MLP neurons of a small language model. Each row is named by its layer, matrix (down: output weights) and neuron, and shows model dimensions 16-207. Each number is 128 + 24 x the weight over its row's rms, rounded and kept within 0 to 255. Numbers have three digits each. A neuron's up and down rows have the sign that makes its largest values positive.
After each neuron's rows, "fires before" lists the tokens most often just after its 100 highest values on Wikipedia text that the model never trained on. A number after a token or word is its count.

L4.down508:129124082133137128139110113150141094110133123117149108107157091127158104125159132143151128169127095142173116083157112118137123151108158109147140132149118118150155108140116109097129117103146099118136158097138121118146180073080123099128156165110140106138135134098160077166151140116115129110161120096124153096152152143148158126151131101105081138118112116129144141130139126099164115155116122165175091141144129108090152107157129093144148106151125147082161142131124121130110125125108164138102182091151113146150124113102127141142139144099127113140077092136186153125175145128088175127
fires before: " |" 20, " G" 18, " Go" 9, " " 9, " App" 8, " L" 5

L10.down349:144120142128118146148123145135124126104128132163145070100140116142149123107135135169142113099145165133091174100131148145117162158162101109138132145128121141120110113108099115158142178169125137124111142138117092066094151135136121087161129097134097118124101088143125146147086141100148106101117149168116163139151126147109120085090160081119126165158123111110137106119147114116123114111061121127131119143167089090102178127163143168117206129126157093097126087148145136140140087159134153182136129120103098105141134075117180150136114132119145146140148155121132114117138114111151101124
fires before: "ig" 29, "ong" 7, "ad" 5, "ace" 5, "in" 5

L2.down724:146103101122102116113090124114122142135118165122162102153132110123101121159142118150101184111110143148145108155134146140091153101114145145150126101122149136170117115114117084109098165144142150131156140171105118161096139097123142099161205096100083115133107119110144105124115126173143131148099133150162125118166170151112113125178117129156166146132103121107153086144119133099125093102088104127110144120136129151120140116158115125083100123162102127158152120117141090164122112171085116108099093107151148103154104163125128093181111088142171136140139111154155106116114114106115181145
fires before: "-" 28, " " 27, "|" 11

L2.down166:139105142102122160117116122121143156129101082159084133135113101133129194162155108085135157101168108139133115121129131139140107137170156087117133149145119130151090122155146121109126152149166138146157115087108102110121141132124118128115154144092141169093141125114138153093098138130170110100145151124116113137116113119096087145114109167125099132158087116112129126086126154165138125102153166177132142127100137178129163160139089113087113158110119113110125122161116095154081139167114103097129104095119142141119116148131126115150122129165134136098091148130102133119160101116087128126
fires before: "ed" 22, "ts" 16, "ted" 15, "s" 6, "ing" 6, "ative" 4

L10.down806:132087148101150148140131130146144146161152131130113138147198154137097173099109125162120112157100154159117113130143160084127154127163109116146112129132126137121126104135134143084138142130151121097147163137134107156097094129163196097140096138178104107078111129102099094126124150157120165124091108121164119142166134088160136138123133165154151128150128124136090133139128132085101151124129111121142118076173118131119130127130113085135130121094119091089131140077103143111147213092157118115121113130148162136102129147123132137118148147127112160135151092125128147129144130148138145140
fires before: "," 16, " of" 11, " and" 8, "." 8, " in" 7, ".\n\n" 5

L3.down723:148148103147103120103094170110137142138093098176097104132094094122080128136137106145117156093132131121102122123114122151089111084108139098175143134118136137146164124148155104103099154119143126135113091127146105142118159112171184146129081144143082151100122108088104095111127131169111149146116113095160127113113093129161106190097145108162177104158130147116116122091152129153170145131128105061143147130172101122124105135133181130114120125152171140168159124163097130149118111127141103108152114113096160138148121122146125130126119114123087124095138117148145146110148124113111115146
fires before: "per" 16, "pl" 12, "press" 11, "en" 6, "id" 6, "am" 6

L5.down566:160160128113131154127108146100136168110143124134150091132124113117099155154089122126107161186125120132123099126139121104067127121097167092110131122093147172138093111144098148138123170176178149113099155136160098130144111127113133121088085139125121147119101118139121101124155081135109142145128145129112115129122162118123075137146140112158136197122073120109107141176108122141085125135160134163112108110131146107165110138139106118124104128086192160180095112114119131107142095126090122134126126163134100113136115138150079149130117111139104136137119145148136119124165097142121153145
fires before: " the" 36, " a" 4, " they" 4, " he" 4, " his" 4

L11.down563:111114107163091064084152148130106128138144122154119108151139107106097115110142099110144111150143101126134108111134151144126156132135134103134146147162151118133133185144127154099112130120108138159171112153154142111133132136143128176099129166179169132190085129093111151111102143148105123149139177128134164075111110108095125121121116181142079113127116105106083114121159111098104130163116113125140143136126122120110103105109217140139170134126137118105125139153072120121133146104063108104170136124071129121156141140109100116160128165117123160120161147105145125124149157094105138117
fires before: "s" 18, "ed" 12, "d" 8, "al" 8, "ated" 6

L11.down886:126153111141165179143150140104139093145135118167137110102146057121111171073108107149127105091089124141121085118157118127136119138117118132082177137134126141122153163122111126147148119074098153135131150130129108153123143144100156077137141142159108110119065147147108099127149127098113142168133132101153164130123158124127132103118130105165132122114110141159144101129125165161165168113118103145129113125130129096094164104134119094149167109152132108123120127164096098137145104128170117132096168123130088101149087102109104107149093147132135148094140106118162135119144131151116184138
fires before: "a" 22, "an" 15, "ason" 11, "at" 8

L2.down377:135120150161120125123096076175146163140131113155125165157130156141112124085154134091133111119166105155140131163107133148168113129163150105130120139124154171131119155119128112147112145131177085119112089136136142153146147136134115132093138151160100108089118150128114164135110108133096098181157107128150112104120132107116119169127159085087129119124137159115157152135106076129145136124148109105111109100100096143137124126130159149132126106095149116157147085129151150134130120104156095083152098150110092117087085113185142113118157091119093132123120121098123157149158079152090100133
fires before: "-" 79, " |" 4

L10.down856:119129138127099181122137130088123147122102143108089131185116118094093161097127146139136108164132128125127157098133126109118085103170150137154173132122123133133136144124119118132111145131134109124084152152084137140137093120109190127136104161173120097170139097124114137179100139155093108130172126106141135128148168105160149136127152143122112114085087131131112159143138118092099169121081138123095132154096103189121108141170111116127133185120094117122136148116154123159138103127101161130161136109146124148124112149092111084154137158093166113098102138145157157139117126144116058081
fires before: " " 60, " with" 6, " the" 6

L11.down2:125128116198141132112152116075101122127096138083137138089093122105121126106172139171113102136152147117122160119091156167170122150109136117085157126126120135131113134148152133096142130122093180104127158131113162142125144138108150117091124156126142097167159119101084167089118106134098118169107150131147138085137144173140078110124111126110116139104143150172155088116148154106132105107167136114131137140162161134130131169159110120141121138155123130157144073119147079100142138149097151128113137093120083097129154148131077123129128105148139099102134163151070138152111126158143110127
fires before: "e" 15, "es" 14, "en" 13, "ing" 6, "er" 6, "k" 5

L2.down73:100165118141111135120103106107112139115148128144127072127129189129081132128092130162100129153139107138122142167151170180098109125154109119114130126127149118097119160119150134122132096097122128110162132097127115139114157101111167145113113116139119118128143156157119149153183149100091078136172142092084145126151124122106121105137125114155134136110153111120125096168163126121181121115155121101151149102142123179082145082153098112104118149117144157127121092157121127154140127155122144127148115107112168105101111160145114115118139110073139172103118083157098122081105114146141179167
fires before: " of" 18, "ed" 16, "ing" 9, "gr" 5, " to" 5, "," 5

L6.down122:120108153144167121134138111108156194134102168143132122104155135139101097105150129167160167128109163137116104078121129112106103165126091180111102147090113113126109147124092124066140115176144151130133119136115145118142132154087123143131144186099140150115124150134154108096144166147153100119095123114172149140132107171168119126137154090120144113133145116101092138122119112142104106113099128130125112135126136128150096139107095172106116129108171143114120148146101094113102120155062167109108122147155113106110110128106156133121130117137159173145088136108124124121141142159087107127
fires before: "b" 16, "ed" 10, "p" 8, "op" 7, "ing" 6, "e" 6

L11.down731:138132142152124107134135154135124147131104161157133178084149155080122136110134089127141151147121160123169138112124121111079112144141152126122113126067136124155115099099107106087162109130077149106134135117134103148112103145155181150128122101147144133174191136116135149106163173096110120159203126157109132091110159180137104142138110136168109140136161140134119102105157128115100156148130125069135139103087129132105154104160137153114147131136157113090146118126113128163147172112107088091126133094115123126102115115121146150082107127118106098108126139103124113139172139111137122149
fires before: "ed" 32, "ent" 12, "ro" 6, "ued" 6, "ated" 5

L11.down110:125119124124155129165108083099096148137167122104128157141163139131141129091126130096045141120125121133097152152137116143123115114114157112163102115125117144119115160122134068100139135153131085108175114157105135118167165120111135155122146093107131104094168137079108172093126076140146148159115178139148119121169136127132147133170158134120154111116098133122134113137109120099106151087170107081113160142130119144127083120164196117111120108083107137132131114109133118124122129108154138140142113123139135138108161115132190128191119094159096163092114119120116127138145118145150099161
fires before: "-" 93, " " 7

L5.down343:103111123109121113108096113156123127093089103113141144110120124130141111147150136133127086110117145125119107117153116102136129121116126057105153143127138147087132117073121111132168092102132123144128104136090115132147135135157168108140141153156159112118180115162152097137157139124090157130132132162135138132106124130143129096141157181147122132104123123132130137171157121073175084131072116130163125106125167102142150084133107091123123164091157122148094101130145131107128121131135151146099145138096096114174101132139147137140167125087126113100124164140137158125120162148085197100
fires before: " App" 21, " |" 15, " |\n" 12, ":" 5

L6.down410:124162114154160096145138142137133126126123119091121076103124113186096144104181134145119115159084169129142137141121108112117106129152175108121099148097123101137105100120109095121095075131091095121116123133120091129127156156096117080122132118145150123149129115131111152147148118082186129136117170180163106093097129093135138098146131170145117116149151153167111106160131126111130159130136140153091128107124094137156110140160111152111157093091210131127127099128129142115167123168160095123093124168133097131164119087176129099160105120125152114126129131111127122119111116148096151126
fires before: "|" 60, "-" 21, "|---|---|---|---" 9, "|---|---" 5

L6.down19:085098144152113106102118134148123164119140123115106121140156108161119102111146114162080160139144132157118160134117180113125135117069099114058152128123139121109129129150123134134120091179137090116167106109081150124177146143148113158108114131095119140166138151133114128157145136157141122089188112125079127108119100132145184111103109162111136123152128124148138104176093093091133175168102159140106136118112117154175125159133137136131110121109130077045159140160130154128121116119126131097122128137106143159138133082109109154124116132128115116134150135151103125112137154106127166133
fires before: "-" 55, " |" 6, " S" 5

L5.down390:160115102069129126109118124113087137123116159175080117155155073107128116140202097149130102096114102124125117105136148130080130134145174135111131137134113104159119115122119139153151135110129111107111130109102129145172160164091114092130116120128131135141130128117114182138140134113109120187121134102126135126100134145162089106136134162116132110077164119147111149099135162107176131155111121152126149112139149079188162119121117124123185140139168127125128123065092133116124107145097121136135118119131117096129108111120172120127174116160145111152151139125146107106105114095155145118
fires before: "ay" 15, "at" 10, "aced" 10, "oy" 7, "an" 5, "aces" 5

L4.down398:148195097151115119148113147130104115128104148129142121137130129122138127119130124140136125137102144157109097114169150147110118112123160150119143135152120126106164138114143086088107171115136117046134119149139124138114111140110127087159091095185120127126127152109143124144150123127101145138104122108140095166081114138124048123141131151140134138127115086159144138133135143127129082158124166118126156095170121134149118100147115159170147142102175156167171115167102135116139082150104147131109091137142097131125146098092140077089089142094137188141109128116149137091101169130107091141
fires before: "et" 26, "an" 19, "ant" 6, "as" 4, "," 4

L4.down265:125109144127133162115138092135121091194150164147174088169133161151130126123073107145118134146109114165105129091147091132136094125165084085099144128115103130154112120134143098116138151090107111150142093092165132093145159131104121122142127150112154083147134155153100148115097121114090158111146126161109158111091096133147127132142136091111150119110105117170118095089118132140151114132141153129116143101123148158141076140114081119134146140160133134161154128087151130092130102146102108153150119078115159151144112154108142132149114136136127097105138178145111158150093163115092152106
fires before: " |" 18, "|---|---|---|---" 15, ")\n" 8, "|\n" 7, " |\n" 5

L2.down20:092145164120120098125137131107123124147145127152149151115140102104144104149150150113164163152083129085131104108112126083123108084110117101130116135109139139074138150156129161104120107140074149143123153157161114116140130118119100107112127100095120135104122103121142128170153136152121121110099141109128145115145124160177146098154074102138174100101086103140170109098138146096149146123102121082075116102166176109136159147168116120156123145196126119101106171141163156120114113145165147114161165132117118131158130167111097121109148128130136141096126121103082189154110101147155135098
fires before: " " 39, " |" 19, " −" 11, "6" 6

L6.down441:108098139149130147102106152118109169096089125118097102140151162126119122132127135132110137133112144127134093129107116133152127167172166115130158163133095125159118115120114156127109122120136102104153130184120172111116131136098144122142165114132107136125148142128130124139146128132114194117147147132152117096114155088124168099088098133124112152085126176078159130108121127147108139126137074100108128106092126149122114180109124134114125144116080142136164100165136109088086163158123098103115120096120136114111098099099157133140099132108123145133155145111146136147137176130113113140
fires before: "er" 23, "ed" 17, "ing" 9, "gr" 5, "ated" 4

L3.down119:142142097105131129132085096129109148120131111151147085084115148105143166142101143147126111124161101100129130089149116084136150114083127120119128157063112129097114113126141176091150144080141125127142138112160146142116168101133127118107103126104122116185113151120128151168166101145112126128170136109118124142126086119116129133072136092119134121137150086125163112156106134149142153156172134129125117141138163118121132141120110133148133126112155109121120156141124131121151117130104153122176163134094107137112145117103104075138173118115096194106148163117122179097088163129131139128
fires before: "|" 17, " G" 16, " " 14, "|---|---|---|---" 10, " Go" 8, " |" 7

L2.down836:134113166113101128127168123161156097127115076151177102124189084157133122152136147136119133105160104104129113128118124110109105130159170094158136116145117147130114119095135170090123095142122098109108102109141113127131171137143096131107118152119116144136090109130116085155130131127133129126131135200123126133086163096127071102162155135162116123105094134117125094125128144124183127126140092130092134094109150151141104155150136127104148169080114109142168132142145086153107145136120116128093110134132101108119105111121102153100108148160144173126149107103113118095165147142163145116
fires before: " a" 23, " an" 10, "ed" 8, "arg" 7, ":" 4

L6.down276:130116089129125127129093140121145154169104095141115112138121113120128187148159136173070144129108121119096087150134100128154181170153143142158110134170131123123135116114098090114142135149146099133135119148144100148119124094118164103107147089148120125134126107096122100104137134102088144167109135150094143116128107081119122143125128108160140081132131165105114144168122151095168080182122106096113131115129144128105129131196160116137117162138101106156113170142101113129118125115116092144107176104140158157105129151153141109136120152090143166143140158135129066090106113145082153144
fires before: "," 66, " " 28

L6.down796:106112150136146122091094137159099122131114184120132147131157156143143150125171095155154102088130106126175098132144153118212139138137135162156112170097087106118087139108099141096109157135082115159097093185136087159089144085104133128152084128140164139121136116095121090133133152153112144141117122093126118145132163165142119137129103123131131168143131122123114119109102113108151094107178114097129163122164115126104074138157125123117115119135104135151164171117088124147108094101126137129134109158100157147121150153155155121127109092116130198107137141129122166118132153172118104140
fires before: " " 66, "," 6, "." 4

L4.down847:125104102112132149131159099130121163131131151150156107152130163101117129152149174126117119147113094134088164098140072107116144141097119129133165172135116181106112113109146103101122148136139087094135157102133078160131138171132101061123160168080082137123144145087111126104141111091150105141132194126137128130105156119113133130128157109133123137138179114121119149149118133137153121146097104148117139113144116146078147143126115110150123160144112123125116128118124155089128124166097110136081157163102151109124135106147109151089178084125135105126124103090145170129101087105117149133
fires before: " |" 39, "." 17

L11.down881:124130130082099193131147133129118100160148148170122159128179129156095132123137145146127101188127125139154124115132132158114121100161127098144116143127078113127138155122105157119096110125097131095173126100142085106130106077141139086150118153156109123138167119142118178117142147168104138122126137087106134151112108144154116140144139160131146107145112092170132099171086145114124125150162089104134092114166104144114140139179124122165136109143140107129162101156101095125194133145098132116131140147099161125103161117129112090113126133127146146107122110138115135110146111135122109100
fires before: "," 18, "." 15, ".\n\n" 9, " by" 8, " to" 7

L11.down819:112148136134120132139114128105101130161132101160147098089148132133098136161180105125169158161109168145145122124093120098159120114146130138103159133096134133084121130123142128139064154130129100113157149116185102102112167123160096103081076161101116092126128132115133138090103137118158118135095120092146104160180126120112165139123138144128142117132118119132097102107127110140203125138126108110104111090153120111129114133151133125116100105077146139156158115146143145139157125134135120138126142151175122131124121128099105123168133138121091142118143161155128114162074123146160085149
fires before: "," 19, "." 11, " was" 9, " on" 6, " and" 6

L4.down368:121150139142120101161165104135143122140134098154118139141146098136149098109127109104136141115139119111154107116136138163076148142088074167132087109095101099171158100113125127081135116112085124132173150120148129152159112111134143080085098089168103119120127165139172133128109138181094133165112142130128148107150130147108155166172123131161135142107131182161178144163166106128120139121134147153115155140106137124078174151148127148093125135091139107099101147125145107133146143122098125132107157133141128129082118160150086101131093185120098153116136140090127120142117164142153132126
fires before: "p" 27, "i" 6, "ic" 6, "pt" 4, "ol" 4, "ent" 4

L6.down249:115110131097108132129159125114129161132106095136139110111130107165152105134122106148103115123132092120152142155110161145151151139140088099139107138115107147117119114117132122114158178178128136116110137098131212174119126098132098167093100110096142155133125133121128087067113123114134171148141112115100141114141153153099133148118123096109192137133137123118118131110111129120199141114145109113119072161155112162086138123136143116147140120090144130139154122134127122102073123123160128139154149155131130158096125124137166129132116154162139156125128117103091143110090129107096079124
fires before: " of" 17, "," 13, "." 8, ":" 8, " in" 6

L4.down852:106101116100129103102127151121053128157112094151157142149212161130140119115135113143083145156130107158141167140116120137169086120157161126121143127101112115060129120149164139106112110121117126111123112113111160137133123122169125153135071132133121153095142165125139128135145154139160121117102102111111106135149100150103109126121120126138155125158088130141178160151156150143156143093181115113145107108103113131149086140140143144123169088120103140115153111129133095168153143092105125173131135112144118129121165129122201151147113114082083175142130134144107149141129126117155093126
fires before: " in" 20, " by" 14, " on" 9, " to" 8, " the" 7

L4.down248:137137133151102133106140115096149117113105149100156134096112136128113109148145152110158128123083102110086122095137118122098177169133156120187102132134115144107146116084160104130134140092114111084098116120155103130080131144174152105104168111122129175132158145102136160135146134144130128115123142174157114119136197126118124116116125148099099148110152139137143135148148141092074123116103145139154162113115109122116160153134114145139136196068105133082130137105143126087124129087082188140131097139110101110137121117117142088137078109122148141149197126131129126128126124141116149138
fires before: "ig" 25, "ad" 17, "av" 7, "s" 6, "ade" 5, "ace" 4

L10.down666:117117082107159087143056128155114107143114109169151117114126122132140152147154102128120133093111164090108100151155083091143122148149140103154097088113154125081136099093111124104114135110113144157148117141146141127112144093161127135157122153142093137138140058132150146135136133140101110175119138117117096130131116116121132099086128160161133127144121155134152133112147139123124136121122108104169121127127140166075164148115122111086141134111139149151187135159147164147103139149081107142133186141133162079126111118115129140124109148135132125102156182126128112115128144134110145113
fires before: " " 73, " |" 5

L10.down783:116121135129113112168099097160107112121137120156137091097126166129128157117091098144154112122146108155132133119179140165114117101148121124101139168110075170135128123127142102138124101131143150148135154137136108124114182130141121132151162117126140133144120127125131106131138089125122124153127131163118094123168123174095129124188103171132119148172097123100131133118147127143098118148163119134152119129186155130142128136103117128116159132125149082089129117124112135143120129127157133157128167138117142126104161072146137102089121107138137146098181118111111128135106102089108093105
fires before: "ian" 13, "ish" 10, "ia" 9, "en" 8, "ant" 7, "ese" 7

L10.down822:187161167148099149102109124103136111086118128134096117138135117136104108142096164112085116173097118125110128149110155130140151153181106122130106141153127099103123131105118133119139089140119110109179151095132088113110108108141083118133149089132134112124125143107105185107125121120153170079116088124165164114148139092133107135161168166120101143121123154090119085141090136170132133107182134148066115153163163121140137132135118129126108091132163094123150129142092113168117122128131162098091093176081161147174125118188116135130124157122129128110127151145156137107127124135150127129
fires before: "." 22, "," 15, ".\n\n" 12, " and" 10, "I" 5

L11.down454:100091108148167181104061129152117158083149115150121083104121128116132096156141144086134142125111124130105155125115136094153111116107118104114111116104108118093119134105125122101159134128106128078149143116104108165106173133113132137177149166141150087190112110179084142103092093153136138169116131142176103137111147114103103148132117159157136147169119110113161112129150124115118106113142149126111136134121131099115082175131121122138151110123114138160119152150134122150117101146126150169124142126154079142092145140125143154122115154140143129085084099163149136179129113114123146157
fires before: "erv" 17, "ol" 11, "our" 6, "ul" 6, "ign" 5, "c" 5

L2.down825:117100063115132126140128120113091110164194151127129136105131125139127129115101135125146116189121123117106106148092148146131179106114111076138128117138146147098175108146134093091093131164105125122140136104136141108121116158104132105109114174116129149152160160162161146090139115171184120120100164123129112165109126132122123118116144144114128158128163123111138147119163127084158113150177128141154112131111137149127122138161079148143132162093160152129113119133115118169087100113070119125170143167134139141129127122127141118139136111138101150128128139148128119080125127160102121100
fires before: "," 18, "." 16, " |" 16, "–" 4

L11.down311:132138135129124079121152158080133124111110103108127124104112094161139084098116161114132108157111111093159122127091157147132183128135155128137151129116140089093107135115147135143127142125100194146136117182102110141141118147107111163095127147110151150122153145125118107139131133150112144107140115145125123137143097099166153134137177152113118141131131106146084105156118102099145099111117142097133108099108122123053177115141115127134119102134159122116161136094140103126140132136109112116150132068091133166116121144140132174172148093106161173157136160106091138081092119143148174119
fires before: " |" 81, " |\n" 7

L11.down663:141201128118130146136078128136151148117139115181138112155143115110124118140118104076091133158129131120125115119110092137126135090083155168098126117137124180147086126145086109114129112132097186144116131160104113102128139160097144136110091115142130126123133162104163107114158118119139113108050104164121149124175131118150142122108121128121152128135135131106121134099136124166127128080165120149155127119110084154118119135118136122129119174139089154102128160098114113115143139113118112099114132185143112110172112150132149092132146135143140114121104157081183147136136130131158129123
fires before: " |" 20, " \"" 14, "." 9, "|\n" 7, "art" 7, " " 6

L11.down284:137099141131125152097137126102121142154124160101149125139147121150137139125118095083119152113131076146141157078125084100111136095140144130181124146130119146103095126121116171140134101164127129129123110139132115116126107148113132129135129161117107149108088091114112130154121130145142166103165118103119138106153150128156111204110075103153131138124111121136148136117125122154124158132120155164148150124087131172129159135165154084150117161161127156072123136134158132135122152158152122143147109176113105139136149138135096105088128093136120131151106122093158120094090139152107123129
fires before: " with" 27, " to" 21, "," 6, "view" 6, "est" 4

L2.down508:146147124105146097111107098110092189092137170120094108140126095169119138130157123153134142152124167115146125166124128138126113104144112119121159119124142128137098146139155103117153127136160103139127145117096159131103166088139143083167115162121142151158130129089113150106155081157151103165123103167159118132105120087141132121101119173136129114114158157152105110125117115108152178151073153106169097101140056128110097113117150124120107116108180133143116139139131119128115111132172151136130095128077141139101120096129136118117124126076148140079160129173122117146110096133134104156
fires before: " |" 56, " was" 6, "}" 4

L10.down277:129146173171135103116129118116138176136119126130136138099135103144078128131158103119104116128105148112069133145137056152130107126119139148142093117086096138156168138144120137140125126145132129128182097087126139107131163128106123152087133128127137107157132094169129134121135100134083115134121134121107132124166155143142127105132149146145164156124096098119115097079098150175123140156172158169126161149133130117147080096109134110154105116108130169158125110116110135147093135169101117167121123160151114118096132154126139175132125153122095092138097124088143113155140163143145152154
fires before: "erv" 16, "earch" 13, "ol" 12, "id" 11, "ul" 8, "our" 8

L2.down438:110174112122123152123091102140145141144113147132128123137107152109088095137112149124105093144091142125089151123202167087125075115148141136153147143110147168137150116119085144108117114093114111130068124102156147140125157123125122102141098126134131150132138158154170149106158155171179104118134126154122063123156137116142167130143079155111095131099148135122150100105159146107147117130141120116116135133158105077164112089175150139122147105087168165093109111118119129121151164138136081127146067157135119131137157140109117130145122110111096138090126130114114145082150128139107118170
fires before: "|" 67, "|---|---|---|---" 23, "|---|---" 7

L4.down583:112084128121129141131152138154180106140180158143136128133108132123121140154087118130129118088114086090122113140139137135105168158112105116174173146164127139093126123084116173132117132111132120099130101153097138132081129104207120136094144134092111124141145148174149142078131116110134116154180159135147113140117159112165134140151138137127135158130121130128120098131132155161108153144073128123131138084156150108137095124148137092145172145113089103146096174142122125150152117135105114113136113100123117158157106138097141110109104113118124128136121143105114094103121137109124149148
fires before: " a" 36, " an" 13, " of" 7, " the" 5

L10.down116:127078137123130128108147119162116096133143119143125124142109086118137155126126141153103132121163146155190154177112156121182142112104152083202116121122095126137181137133097071141140125146113133125118149087141144107097138119161155141125085183100111111111113142142175075116144096164117129166134141142116135133097080129099133111149165137135141168135094114139161152139120092101124102144159110123133121139146099134147167124129120120112120125130130127115149097113072128145148148116124127120134151123106170157131153149189102115097099140117158146107124143144109129152047107147109124112
fires before: "," 24, "." 10, " after" 9, " later" 6, " of" 6

L11.down686:127145096130146128179099119113136163148113123131138104082142126155143104088187153098098111131118124135069118103132185158159123157120131133140125210141129145157100155158136141072129117140124158109119153090094136085120144148109113141152152146134141131113138181098085101100086117121122138110112140124158149128136153114144115111100115123140104117114135126143145131156132149128161104119144134093115137145072147144133124145115160163118134133110115121147061170164114130159062086097133099142162104118128112128126107091083123140119144111168146130101120166141121119164123155154133105137
fires before: "ed" 28, "ing" 21, "es" 13, "er" 12, "ement" 5

L10.down756:159093108087151136138124118094171147147153146152133125150113139139124139123122114149128167077133164118114076147138108147135129159099154121116110093106164138126142149135141133117149153118141077117131158134062113125085152118075116144099129155167129117129138146079112136122130147156132192152098139145174157092121120119114140102163151161158127146143094148098095169141129114134127152127115147118106092120077132095137146126141092094147112120128146137158146171091106121093137125087111124157150144142139129118165120105137132165110137128122107113132147142160160116080138137127074139102
fires before: " that" 28, " the" 14, " a" 8, " he" 5, "ed" 4

L11.down877:131118123134129166136115126109115141166135096108145157133107143143136154092157156138192125115184151151114107117103099074144079118121098130140125087128118140134133156132117126140164123159143088138161149139082150096162085100115122154074123137132130144146088133147093102184144144144093160130120107157143143129126153079112120122146113122137088150107088107120137129130115140121088130136100134174108147125101123165115120133182102093109129117104137117157111155083139161124104136120104149149159111130181125150150140133118149112168141161130143136122091147124157102149136111115133099135
fires before: "," 86, " he" 4

L5.down51:111105130162140131110098120079124164126126120116141123112143135121164143122129114123101109122135099066143155127153154124108147131115129116084125151160085131140116141123113145099111133101080128160122120148141142138152125133112123094137145135169135115154172132157128115125119084130130183137114144161131107117153119144132130158129176164130137131150092140104106136074120123132127137083102140132140091114115111132116092137079149110079086120112122174127125165090147157157099134094155068099144094143107126157107103142138156089122161120183143166149145154130122189153117138117076092110
fires before: "s" 13, "ed" 11, "." 9, "ing" 7, "ful" 6, " in" 5

L4.down745:123139105156134122146104076125095181126107150101099127137156112113137103171134168143094092122175123104120125124115114131115140109138161135131088139134131108098112086108163116148149153133174116107163084139111128105142150127113120075104139105130165117102156122139145113113125105135130122118110116164160139108158108108109172147136140098119120133127134109116145135157120079037130128133152116161093090113136107113089145154075123138159121115098136131091169139112159192141149161109136159112159163104115125104128093118146169142149130137128153134096135148095134155129126104099108148141
fires before: "-" 57, ":" 6, "ail" 6, "op" 4

L2.down590:136091091144137116134124086146108136130121130175191119157164180143099103149103120108097128121172097151124113122124162116149132146127137110100133101142099157129122120139132144099125131150107119166154119141149075124143131121129089106101139136121119138175106154141152089136132104151126130101147119097100088100117116116109139151129125120153137127101132096111139127138101129099156113174115130152136129153131122153119137134130107133178081159122121150120143171091125119115144119187105126097111140100106109151105165098121140146117157128145149086097144083127153075167144124129140084100
fires before: "-" 38, "C" 10, "\n" 6, ":" 4, "2" 4, "ed" 4

L2.down639:137069122110097155094106119140073140099148138163164141145118120128066144171133105147096125152161104109122132105182119136139140161144161080121139126118127150181098143124148142132145137116110109174106107120128099120162104157145125142131169139116138161137114145103125122162130093170137133135137128118108124124116132083122081100124114133120138154117092112140137128162121107114153112096121122099123119137147104103128123178140149104144155192129167175129119107153125120159136132116104094145153139104108078118096135075081102114164077140175167121151140122109151144103134140126113131100
fires before: "ed" 33, "s" 7, "ing" 7, "er" 5

L6.down684:093150141135088115144150087156114153141177137138168105147150120096142085114170122161133104128148060160160117114082105079159127137163107118100111154146096127112107121144148136141113084139169118160131125126120125111139114118152133118139113112116111147166093075162123122071130126141117131155125127116146123151078106146141141137141125126121180134100119113140129156130146124124152108181131182141155118124136120142101140123104136125162168096112160149181104107134135121119097124152110110120100154120126151138120133097075108192114138125106116164131101118086158125137118163122139153101
fires before: " |" 38, "." 12, ":" 7, "out" 5

L10.down612:129113112131142141120122119081129156145113108125100099098126117109110076150101109160153146136177119149149090112101138130172193132092103148087186136144143078141130137108108102131139119157131147155160149162141145148138078103137126126111168113188128121095142086145093162133142093195113116160094144116120142098135139131110109130145135124109132106126121120101153102149103117133128115131147079164067115127097130087140126145085129116135122123130163139115117133141130121135148121121121127093127103127095144183074141169162103107112145093143148164085125102138151108142127142104172153131
fires before: " " 22, "b" 16, "ot" 8, "ill" 5, "s" 4

L6.down866:123118113147082133119123163132128122108141137143124187141141122138117121089152135123081110099119161149089133135139130150122122143108117120182118092143115127114152146151143104132125121163145141086123138144140143087176155144121095123123111083098092091157138129102142112111150167106109116137164125129127110130140143095099135110138158122074102133149136131135088128174141107141146122127137141089124145114150115122118133104117162129103095172096171149166112114121095150060120138131103169167082159120167143172125150141100164088089097109140120097129147120158096087128190155115140131125
fires before: "-" 33, "|" 20, "==" 16, "===" 8

L2.down443:127133121140109160087105101122107135144147132143134113157162113153105095138084094150108144114142115161162099120160158161100114101112116174093134111105101090157104127065121126142134124112101138149118136085182149118127133162115125111168114125091166097140147143125148117139130067140128121147097180164116152121095143117116136140110150141108087142069114124154124078094159123119119138109169152150103187143149127132144124160128140100137145109120125159139145147111189075089113130120149099113113128107130110143126138128134131117169139122089175167141117117135120135155128150104117139106
fires before: "|\n" 18, "|---|---|---|---" 17, "|---|---" 10, "|---|\n" 9, "ow" 7, "ed" 5